python train.py --d_mlp=3584 --activation="tanh_gelu" --parallel_block=false --optimizer="adamw" --beta1=0.95 --beta2=0.95 --weight_decay=0.51 --batch_tokens=131072 --z_loss=0.0001 --train_tokens=745900000 --steps=5691
MLP neurons of a small language model. Each row is named by its layer, matrix (up: input weights) and neuron, and shows model dimensions 240-367. Each number is 128 + 32 x the weight over its row's rms, rounded and kept within 0 to 255. Numbers have three digits each.
After each neuron's rows, "fires after" lists the tokens most often just before its 100 highest values on Wikipedia text that the model never trained on.

L4.up208:119157121125195178053215111143104137117192148096157065149106165119165077092205180091116077147158147131093095132090115154159135136137138150121083121091145133123089180159117138110152114148113155187152165112128151112086203147157132148155134198130102125107082084125125160135120112168081106124135033111148097113085161142145181114109112108137069095096169116142099141153133134080082126145130
fires after: " f", " r", " F", " R", " fl", "F"

L4.up1837:171148149125116087134143137103157082157161119102127120139168143150107184206121118144116108113126158116102172126088122123165091194144108108122107154152143136100108104138101108077132135086112107117148094125113126146172116117170081122102051152086114126120124092121156102117090129096100165138121126141187114143155120125096184154158098141117117131127063156092118082155160147136092144131093
fires after: "20", "19", "18", "U", " T"

L4.up1384:145172120174133077063087126137084151101091137142157161064100183180134120148141086093114110098178138116116103099141151169130143128190141103109090170155156149069115101117106126146102159089067141156146171108129172157148199132145162138093139159085114099187150156160102127190117079123134194159110109118117170128107060147124159120115125124161092119152120038080108205146142122152154148127155
fires after: ",", " of", " in", "S", "N"

L4.up898:101161198166152150108097124131094164130098138154153138106141080127095188132157129154096116086103116104128094130165155169130115169027059135123157081176191118080153126092098184128110149159105132155077157147188126136102125144071163185170092148092101115127166193142156147105155092088134146045124124098059180119138104066082110100118152140146135147110127120104128156093164230104154148130101
fires after: " the", " two", " The", " narrow", " his"

L4.up729:167159127113127255115105187144061145091109193096137087159090154113138113129158121135116147174168155133208098150180143078171080133156107148115141105105162170165101072109139150118075089109133141135120110154176076120131157130151118110143079128140129144128149088127105095153091152138111135147141156119109100163123096116104111130097138141143153108162092180148126092146093192155030108150130
fires after: " "

L4.up2509:115116120111134198130113136121129133059111151141102139147131107121136165123117132133141108102087168049074154064096121096165076097154105163149122149133105124093117141095148141088134055156098127072129177098195124148171120089097091066112105105151084143126118151118111140109141120104040129157089093081059146189180152124147172117146091081103145185099090101136168145037135109129182159200169
fires after: " P", " c", " S", " N", " s", "oc"

L4.up1482:099123141195163190134091112161092169109149108120115090137120100099176145092212234118113136070177161127196096160143156108138146076154193133098150105165117182129124151098116109144204178152113156190134132138163170142086132121170127128113095167173108122233206102140111096143093137104153110112110130142030087127128184113157078152119099165098114079106102134150104153096103148094121143037136
fires after: " ", " (", " N", " l"

L4.up288:120182107149077109090142136147108118174112170087111195121096103112157199179163190114132090141152160095162104099154117130114064082190150106112085091124164193123102183128107098094165171082083097139117100136124061175099099099114101165148120153087080173168108124179123164128078187131168149160103101144095136100051130161180119133126137143157147088138114105158104127087096153119091072111141
fires after: " |", " M", "N", " ", "A"

L4.up2543:120097131160117133079128091098100081081142089123141159102098154104084096125147146161110140117070136114134099117121121123118061141114111126158149144171155077045117175080136154125138076132119108128098149107109170146057081146130186176149114199126095108157148129135110113117080123157107141079094096114131143090126132120075113111134148122159102120103117109082145132127157124045157094122114
fires after: " |"

L4.up3579:147098115136130164113119179085141091148105120079139124142118093117128074148114113094126162081099166097102107110189196078123118074136140090136085139124076161163095142133097093127099103152108094168144127137100133169061123165155134116145139133097091124141105181083148144148144090070149157178124131150122085081203124119100070121162138158074101072068092108084106143129121123104131116135137
fires after: " P", " U", "P", "G", " p", " A"

L4.up2213:074126108154111112163110181161151095141134157078133093097133118146067136104043146174113080117114104112101103134102179189149073123121084203086112064139184132187151123140122127126168157099122089159125135103130147111111133113118118117136124161127142148189203109118130120081078141151129180173130134103083145142093145141118102136127122120124096145210125132141143125121135162125190143127143
fires after: " ", " (", ",", "–", "\n\n"

L4.up1970:132137177172098125105154156117173090100109103108180144103135123116146075089137206182085120168076116107144053168114135128103097121112118106094077072195184143120119179133101151074132084146089115042141186090160089072051140140186106127144144110129124129133096129123145156117107113106115122140095124115086158088090086154140139112102103117136088089129100134085127128120151177099171074159169
fires after: "d", " d", "-d", " p", " P"

L4.up866:132098151181173184112127174129138135086116117118100116139107172047140145120127084154112155119084131127092128100120147118129115090108156135120097137118143104152097117112101127119148163101155144185144081080074105140121133136117111079134074173177145120147137148114154147141103167182098107107091141102126145116117118154124130054141142150095101087147105135130110164184151135123117128178148
fires after: "V", "T", "TA", " SP", "C", "NC"

L4.up60:113121124140155157130090133122081118177179197150219154131089126128133131083171122089141132097074141106115040150130117155094122110170115113138097111133161082126112152115089102169148104142121180134105118126138092092069139118127139088155083168118085150142138137128170123088067139130152129106127143131139146094148168101142125140126162121144145160115183129160087109074126124077152137116192
fires after: " |", " ", " Re"

L4.up2277:101151132149120125140182132132134154089094087132182152140095160129136122129128108178118157153121126147177124110134143131123083108133147109119155125094154167106095111083112091126152067122155139147179115090143165176082127142116104106102092149191072060105184177108136149176104120136126149078082129119154172080124109124122127123085132110117097155143133121096162113217149109123145103107167
fires after: ".", "19", "20", "11", ":"

L4.up2643:109164149140134139084143183176058134148107148134069178057147113110129085109148082087067163167078144102203088100086177138096189123174162175120126137138114118094141163149051134063117094100102155075092104140152159075109127100184124130169167176153129110166110130129101177133097061074125171132126133115097109149138121161089071120057097120126105138042154179054202148157083146113159130072125
fires after: "0", "B", "7", "1", " b"

L4.up3413:118124108161167120128134111133126131151143161134147123103161114105135103104113113146107130131080190062151134066103117083152106159121120134088085082154168120142095133041101170112158141158071115086122127093196093081093097157185116143133100164163080106192128106104141117142080063109097130156178088144130101146122141111124136100139201138110145124133165087089128106099135094173133153048151
fires after: ",", " was", " is", " can", ";", ")"

L4.up3002:111125108138140131112131144121110134122169107193098114120122097234097171154180124158066081167147210155108097174171165135129122141081119160100167130112161167106123091027131197153138088115117164114058120111101057125153126113112131120124181131116160086111111114196109087131147058135102117124098137145164146158086157116082161096121131107149058111134120113156204143158148119176047162133096
fires after: " ", " +"

L4.up137:097135141131131192164127161137066117199116130112106131141108143134137150169121134126113083133160199112068089101150123121164103110128138151085102106159156078097095141137106153142105075105123144067131171074055090164125118150114121155112143122099050118138084087184151128116104144169111120116118090127104159143133152090123167122140142135130090061116125131091057099087097138086128135097115
fires after: " |", ";"

L4.up1978:157095111125191097167130212105160094123128084112112093077135102150125098096083114076113118142143203140100150116141169139150149148098095122122067151109122128116168156178087224147128078141096084112134125134170157177106136142073174118122168142154037079194163132179140112112137136033173159095123112100137099139158164132101089146145153132129120163156132091166155157153162102077133147098154
fires after: " F", " f", " st", " P", " p", " trans"

L4.up3356:112167133110109196133116141150081112160127157135161165108132139215154116155150075161122096155132140110141099143136124150148125163217158180148075133177107101081141161051168131108107122094117113088096103150193123120162128109144159149095109187086115114168142095181088099102118079068135171075181167112101105126198164133134134140134166120150087105086150146118131086149080115116109140114135
fires after: "1", " National", " Celt", " B", " M"

L4.up478:139118144124083158136130144188080132099140121142133090133135164144137171163173132185177148138179121093120176139115203111169102145150112140072104109124137118127104138191147131092196130120132200100075142153095170107140140141125103191139158179132123139081052127161164140051090086120137083119103089152193129124114121139166191131087125102127097147107113151065050091129142098186156116121102
fires after: ",", ".", "-", " \"", " a", " in"

L4.up3351:149187125143149157165155141159085112175145179142129099170096087174109089121107126137119099063156191131156100183135108183128197113182133110119144116174142145163160101136113065094162082087103138179140160135148139135082146153132127107092117113128078122120141130141177113156114087113128176162108067139122127108155141162153118049098158101139048126175190128105163137099124159103167157131165
fires after: " ", " under", " mid"

L4.up267:071144136102116177160120135079107147145168165125130058110140072089144136089132166085131137157130103052168119132104115149149109139220156069151168123125122158190154093144125157101159120158106141106075159101126180111089065086154096096134133126193193169200142131133145149136117133129084088089123088140178132160127141087151055117103118175176088126108128135118140105101123148160151148076132
fires after: " ", " |", " —", ";"

L4.up25:113060124168171146099155172192058119127104240111131081135156126127190081083095106166150064123152151084126105117136111078161159026159128068125142123124089123108130141089117139105091116122078121129126154177109145149132096139108140149104110157100148090108088130128081140128101098071161121097143129056171081107141121111070146117129110135128169113195118160111179116128129217128181135114151
fires after: " ", " R", " Am", " f"

L4.up2405:071114129151187144143087099126107132138086150148133116038129143164127113193138105157031088113128127110198103110123082082105107081111151122155131139172152152130116114141153106073190143119088175171124117112161169156122122100086125159119176173094103088174135147162101129082106110106153128089127158050133159165205168098115111093108147149127109125171089093112158067161052099094121098094166
fires after: " a", " one", "U", "K", "A", "uki"

L4.up1280:162113116104134200153103179115148130156132122117059110111157141104153140102142103146194079142152178043134142101093106110119152113124151152132091079072153160151112097133133179134087109119077123110098103098126112147110114113138144153162081156175117127114145118132116177089143092130145152133148079074121176141165165120096090148146086145089115126103154098091124105115139122127104160155121
fires after: " C", " c", " T", " t", "T", " "

L4.up3450:172106132128140150177169160202093092128150148146139108070110165123157097120144147096149140102076192128066153076118143152106160182146161106106117065121152113078146100103155194116142124124090100105122172130112072104118104090152138171165093136129091055097093110132128116149139122098113161101128114085102093096107202138148152159132152155141136093064120093078134175126103128105113203166152
fires after: " F", " P", " f", " B", " St", " G"

L4.up3041:123163162163139148120128131159138123103135087142079133177140129151134140084106116156125122165171091139076137114113167074124084126119168129107130100118120124112135124096180106073133123120116112086055173137100126121100152079134074161120150117189162115151155110161139119098151131155083101150040132117117115174115127082160126090171111121077177165089130128105103100189116182141136146085115
fires after: "20", "19", ":", "–", " E", " Ro"

L4.up925:066184106129207144099118186148123131105130158117095096149122135091147119126097109108155092211093167115116083129113139152084184080140146150076095159105134118087114117148132155111126155133108174130149185099125077134126086153156112105198070137168109097113148094100118133145097091082105135073111037149063114182120157150117092127141188139122084163198117124119149123061134113101121126093131
fires after: " /", " (", "'", "h", " |", " over"

L4.up2569:117163151143161134115082145110143167130204146174119172070138161125070190144098187166083131098115101066093118105132139104120105117057079121076125113171133145098135159150141139107151116104058123132155140123098112127076142136084078113151122165120153138142144172162128209154121173128161117086094086121153087083143102101145119141113154117075110115075178110106100148103126083102128121109129
fires after: ".", "%", " sq"

L4.up2911:110134137188149136193099119140146131141206129167148084101119109165077082115158088139129089176208174148113078143086124106139109039197063166110152166095107119100133103149165174082199111095087156142114164074133133065125140072169096151163146122098142138192122138146189154116086107132089082175078126161152087120129146128107116163141172123124152127113101129140124091144182132176122138166112
fires after: " ", " T", " D"

L4.up1091:108111117124106128090110080133068129088090178161174112104127043114094104141111118114132153180115049150135076111078131073155077148151139132158124139168139233123127146163132136106108090116092139134108105101155109083150165120130135132181161119175129180104114112103148125139111097084065138041130071133145098140154143102149124146117127123064123103091161120089136171182099140124152079105130
fires after: " a", " A", " this", "A", " This", "r"

L4.up1506:109107130127141083134126160131130152087135201153142144137129176142089057184102108163147123153105167141161143139122150155116152141129138179114157152170143121133107103062169114138143133143133161126106129102076120073114109123172155148131117133106071093113113097094135114169103098110120102154133113142031125140172148098200104158139091156107121113108171140142131095112120129160155133183188
fires after: " the", " and", "-", " a", "\n\n", " "

L4.up573:153153152117135153101118148115092090127158126071139134106045082081111080079126175096112135090158143149172126131073086128129152089147142125137134133104164100163119183138120162164120140117074114145137097095168123144153104131147070158120182115115142129112127101134088146119126078139154144156130136132176123122137161090124070072084137119093118196148185132127166130072108133121123165142118
fires after: " |", "sp"

L4.up555:122136110158183171120096204155097102138173113115147186144122088157103148180083076121085137140132185064082118138165203054120132079159114144177168155172148172115113119081123133114142098090120127133138132078108147088112184125116124128165132153124093085167139176142112138146125137128075126141093165123113131134140153102131116112126150141136125105119116078098186116106115141022187098188166
fires after: " the", " his", "G", " G", " D"

L4.up1310:063042083199165132147130150096124120134134159145185096203152102186189113146123118175099126107069191105115131111157189096116147178132135128090136110137127142155103100122128085164155103135124147082138106098144145179140142123133121152141087112133095156125124128075158130138104090083162190171098144148141171146162074093140144143151137168047135140096114117143163198075121196081192088137087
fires after: " the", " ", " The", "19", "'s"

L4.up1259:168077098133122111158150127146116097145111197170126165082066148117170126184188127151193139145149115081076078081139130155095155120106124150140122136095133158157158141177139172101142059091153093089071123118153142042150079117102078150123100182198120140139121101123142161152085119145095166094140128124139110121129114075162102155124193092098138143166223077147097156144060138113097192144170
fires after: " St", " fl", " st", " H", " sc", " cl"

L4.up1989:097124117206144152088158179151152148139146148141108044116122091117123186145121110186139128121096182078103084109109204121109141067165177131139121039140103123126143132112124123098169133159080154075174162181123111128176102086126135126131169180088124139163158145103217163091144106120124120165117091149098096143197142126102084168087163122149130094100067107155112194113131135139189126147128
fires after: ",", ")", " as", "),", " (", "S"

L4.up89:140107156154110166101145111105070124133135152099161114151117148183136163081160120092140117162083135089159095137135112107179119111108125169162129138135088174132127138115123126088129148091148147121091126114095135060135115156163133153120063113151103085113113123110214160045079146145104069097065107069129145124127119038142106153089188179122150103116115169083120118083126116111183145100143
fires after: " m", " as", " \"", " imm", "-", " g"

L4.up2222:129097121114139200140187102149065168120144110172116079109140060124160148138144140114119114153136208126101170129097169157182146086132120140150157151125097090112105088166154139110089137135141154158087114125095115145111132179149138151127097118194090103179175145143106141057176138083113126124087139156091091101143125111142121157120106111135127190115150152082113089086089123110161158155146
fires after: " ", " |", "°W", "°E"

L4.up1206:121124114155143145155094146150113112115122141141141169059087107142150099137144103148135158075156176054123166104150129117148162117176137111118126142140202069136140140092118136105166076113095176124116177120199150134136142088167118066173157164119126069144117177160181116144058126070148115137098132138144161122129125115117084146094146106094122107080141062158090157077090145126126156164112
fires after: " G", " J", " E", " M", " H", " c"

L4.up1702:146085059156191149165078149123166146165104195138138106119156128083155120141103120108135175108087144089097108155074180090109101123151158157042142062144228110118137144159074111172160090077075108139145134113106072117144075128104103130190046152149051103134137144106101166119113143095163088155178113139104153148085120059122118168088110112138147129148143175144158073119116131080122146153156
fires after: " "

L4.up833:127161115130179098095196112109113095119152206085076140139075135149205143145115162119159115139094155063075080161140167110154150105103162121090127080160116179102132108106126139115176125121124100062122122169181102117125112145128147133097087134107097143112119137123159119138110083112113110122116129076160167134105084077113096077138056137069084095149094138095167150184103148130144125120154
fires after: " M", "M", " anim", " BBC", "-M", " Ph"

L4.up3485:163173125164162128141208164119098159097117118108183115150138145129105142092112115157098072095165177146091127110082116151138134074162074126102101132149148126119112114087093148127178126143138139200106115121103110125123127124119154126134162179110106101133144123102162118115083089105128147102074115128127130120159110134118095139178104101142099109131188138121164115171131136163149200142134
fires after: " "

L4.up2940:110112124126104120139120095123010095111169148159118135133129106160141159160126092151167111099080108110159109126110118156142133188151098148143103114142149121106087124156128143088162134078126114131124102101082114130124155066157110136098142172052108142094085073161201178146060081132183199122133105123148111149118039115181141138172150106160096112086148122103140221174101142123100144121083
fires after: " United", " of", " in", ",", " South"

L4.up754:080194117149166111114124130090062146120155183178116102172130087117131180175145151117121112132103144142103092070125126158145150109130130059127096094126173123097117100122062129138174150119102124140039142088126110127108178129147092092104125108098117159142167138136195134084132134112105159064105104142142149153126055121079137095119166071144154177145150124104099127131127170130131141135096
fires after: " |\n\n", " |\n", ".\n\n", "\n\n"

L4.up3221:180180188087133100154102142084108108155102113074165106118111144096173151160108130113133118164155104116173146089153124116137043175112118153154094152105160158147139198077086201077183144096081154059099140143132156106087113176128168220124128156168185107055145105093157141127127079160120141135043156079158159136157110167129097097152143076096082084106138131136106155102086169070139137071167
fires after: "20", "19", "70", "18", "80", "60"

L4.up462:134132117132126162133106204146096129169148123173086144118155180097154146131118187195121086126163190088115092113157100117133159176165063179139103104118121085120138084115178158119124106162064131095102166131138115166114152121158123159100105100112099099193129107149110130110087102163154135098168123090052116101101139151116131137112094106108114089134101129052119151096132122115148131066148
fires after: " (", " well", " A", " or"

L4.up1561:097158080141119180135144111109143076172104194105116144135113111113106134141164143159088183148131235068118183125105133112141136133201129184104151137141157125112100096143058130102179070114080147095089159062157147110100126092167114179121122128127174121170126152120152133170095159129138131108104108115127191122175143130130095165155136112043097085144102106162127145087085098111079096192170
fires after: " N", " J", " M", " v", "-M", "M"

L4.up199:146092160167147137135150109170162127159118195163192123106119097080185123132134114129110112061158127088120125094138141175190142132126075128122105085125167134111118132099083207141138141138128148164096173090181058079154132124163108128168125163105145135115119089166151148153116114075137156097095161136101122090117121090117189114087150120154069119047139150139158152127132101122151132112098
fires after: " a", " A", "A", " "

L4.up2756:200129113166157164151168147138032113138099163138123170099133107083182179172142133213146094128066093160129132110085181179167101081133159110156097104182139095114063140097160108099172119096055145126097150148139108101162108116180104136148106118103101115149110134121174140098131163164111141100049143166152115151133187131129142121155144079126133141132077161076112111095150123125167111103125
fires after: " (", " S", " s", "-"

L4.up919:142135130112112138093144120147140092136062199135151137102123185086171174099131051118067139112148127070126119099121185149136095115177170120104141100115089136125175105103098104091178096084146085107120161133108128152113197123152133175149117137118171120138182184153107145127108058133134133114174104079132129164107131135104124121186156094082113177080149103147088123068087140040136145045161
fires after: " B", " b", " K", "B", "b"

L4.up2225:119096127116154136080076128113100072101129095092089110140083168164141160117092107129104127098139134163112104112103150129092124179184147110097104121125163165060110143128060126098191109114147170102099187124068158136071143089130105162124156111200155074127196093092153109170098121117149168053096145103169197081154146150146065104100172144178118127100131115130108131109055149128072106108109
fires after: "19", "11", "14", "10", "12", "17"

L4.up2409:177059099166095147145164126142098070117152176139087108125141118116167194122118158126146130145145130066075098123174149145110142079100120072118101117155160123099106180109127132104152074119175129081162122105134112133110121106133043127143089174106091132107112171134100183113114045132149145103104128089091107128109182149106126062096103100132156122145102102175176144164135157127167118203121
fires after: " M", " P", "-", "m", "-M", " Ph"

L4.up955:075121153191126145162130120174093139153109142117154173198154080156168126096096134162034166106181097113174086029131135157139114126104119090079107138065137095075107142161068164134151133075123153162158150153126089067126122104119101121163094180129101142149124159136144104124153150132148077090139105120098142115125128078115158118085179120100164141091147117094154160085111149111159114116101
fires after: " a", " the", " ", "A", " Ro"

L4.up712:146249150119107100194143116115149088150152134141152122096172130108073115114127088091098126106134117185152134130111091165168084162142092143127150125135178154139143146123067161127169135112170175098132156109188140122066123140118116172169221078099190142164124140123123148114084113193146166134144113121114107123134117154139121137156137092118103052120186124157126146147124171198098137120073
fires after: "20", "19", " New", " also"

L4.up1832:148113151195135117164092169125141090149094166128112121108138174148172134122094186106146120178131177086138121141191080126114103129108120160153096154123154127138116125132123185098172127143139103079184164033170144117109138191160157078159126134077142121157125134145166119122151103116088119144161120087123086074115126095144114120166119156142106043098145157148172137143123168098151139117209
fires after: " and", " D", "P", "D", " d", " P"

L4.up1912:113161134176131093181155150157150155172107132143087148138121086174093118129088116130161053153109107111108119119165142178140066171094127131103123120078168150139110118123074136103136141071132105132058152118134136128091102110065094190111066130135194096145179079175147117085145155154146099116054151146128079115124123101081130149088139164138149098200196084113124122102085169170142161104171
fires after: " ", "–", " Christ"

L4.up1792:136102117130105195183128113156127066149113101022140113127106077096136114142095127193094179129132121160035122134163089106098117077055071166136190100147075140097099113154144096173081138111149127095155180079157130116104090146166064150119183145143150107145149167178125071169115119168069081146131182163153135078149123052082169097069125136146137110159113099127123127133125143140083155172114
fires after: " ", " Y"

L4.up2981:140132158108100162136196173171127130058126112160140096123132114121135163157130099070144142117134154094106075157088107140119127105126136094163116122115127102136120213106162115140138069133146115070144101149090144162139149112186077130123121187109062124129176124116098157134142169109153151116137163120148136141126176171074169129162063114109123111076125137075147059138117093076161104132144
fires after: " ", " M", "ip", "T", " T", "ot"

L4.up2140:175182111123180129103147154087154070105088117081147144117105098101112164146163078173153140074094088133159119050109132069134016166104109110142074151125184106164144168108092134096097122159114102107087174174159087141036166154149103216111157144192088034174099173102105166171133118134124137146097121162059170071076144109116099126123113156134118063104111152156145176156119197149164101082138
fires after: " |", " same", " that", " Al"

L4.up159:126215099184181153142139160122136084131091141133150104171132180147124114102103100103087175144060106075130148107116160172109074146083094094114096173120205146103149130137146141103130157144148100130103164087148168041109128152162135123101144076157161120154154138118102120135115143114093129134132131109043059096113220161140050085164101123105136146131102155114142117107109103070143133126134
fires after: "20", " Jal", "19"

L4.up711:095156069079182206139200151085101088131127163126153168082087105112149172168086096068120115124156181082112050132131172107130167061184135102148120142120147167169131109120108152145150063088106183125135220085168097139126085111123133117159136110143164146164084136121184148141128128119106122149035064061170124071145177134066093112174128165082120090157161130139184129137090158044105113124176
fires after: "D", "R", " D", "H", " F", "L"

L4.up3072:155106158101153163179070139116092103125148135110182172076126165111147100147143151084103162142053182087105114117135120171176161134201106114176132078106158113138103112117085159106201082136132086137140173073032125131098114141175146160168117187103077143134084089202161142137102063091102109053126101080103108129136130126101162124148117121181108081061132180127125136118107133080097105159137
fires after: " B", " D", " d", "B", " G", " M"

L4.up3466:128112087149211205158103139115165127143171189129161099152097118132140068060123142129131131139141106178116106101103128070048056118116077148078105156128122160118159052179101145127164151126098133190140121119097109084092142118127095102188136137074085158102167114158134136127100124137074143107132126130145100105163159159186095176133141173155160169147067133100112164119147111092128114092070
fires after: "1", " T", " his", "2", " Women"

L4.up1122:169110050119157136103145090139083140169086064147129123155154116169124154140115090166161144122108172140043145131082166074118143144126107087180074123167114096127108144050117046091122140065100159131134146135133098089121158169155118102112138149109064118111180123198172097138157120111120185120143142087139088092157125067135074144128141139115137112167201143145119133141083156065159177115170
fires after: " the", "The", " Ele", " his", "==", " El"

L4.up3564:113093107097111145079099144123084091143106085090158145064148154084105146120104153137116095151125096160121123121135154117127034130144125134080124116097145147107142126083153141080131141132064153123132156108175073163135110123089111130182079090137172133165124137247144202104159109128168127133121114043138115102106159155135132092110199104101093129182111123095124146117155188115154133084117
fires after: " |", "O", " witness", "N"

L4.up3538:108128119196104142101134134135072124099176200103125110136127056109121130125144155050124121120128177119172084088147139139145155090151043127118140102083121104133113059094137126161128064106121113117149145164182131128134109181091129157109117148109105149132084122082116134195080125083107144113135121106081135122202148149131149147103136099166101101149173113130122107085111131098133154147094
fires after: " ", " was", " '", " contract"

L4.up50:165107122190107190181151126124114118127116170141164177184133091165203090167128093133101141112060162091129125098159182155181109134127143142112094096166160130119138085132090148134166105109103086124103105175138094096139150113073151080123153183138119094148108158125149138088126147067099142077086114100143160133175125124139131156130121118111092126121150160065087200145057162083124098130146
fires after: " the", " M", "M", " The", " C", " a"

L4.up1493:124119081147143186134115102167119152103150158100164122159104138147182096069093182085133150096152131151187075119127090124091135163176132137140194135087127073158045082144088108123111111125141196187052154137182148142078110090083113088110142178219135100133084119156184106107148138099137131153106146154151066144124123075134102123128184113138119174120100116117141115097093115104152142110221
fires after: " |", " ", " —", " sc"

L4.up3429:129132136111128112150085155154112122117087174058103074149136089076146121125111183122150100149110107117202079137036110164120095154147115142120144176135139187161125162171110108141122111145108181129140124140142062126087109136094110087126118098131157131139109137097107177053076125111132125108113093126166175133112139127153044088129147071138150142130176122123063129210171119153094167057087
fires after: " |", " —"

L4.up1706:132107167159213149138131138163106090173126194121127150189133166139120078109102090121106114097165136121090144131081140101095040081119094148170128124105125133088165147103109132138168034104140125186135221103116084117113138124096105083139116130073139157166109147109132137158054120099079139180131108076103097161129130070150148158160104100093124130105143138160112151102153149097176121115148
fires after: " L", " l", " c", " v", " St", "l"

L4.up1085:134147126127097105086137112095159131118057140163198113180099109143152092117138140143078130091115144129133135138093165105155115132141189174097142100173140178111139144129138106110165162110019082137104145124124171097140139145144143169115172121145152157157174106149098149130086083096097161128116120167119119168155068094107148169122126131100131162157148100137157154134113098162190133138130
fires after: " ", " (", ",", " a", " $"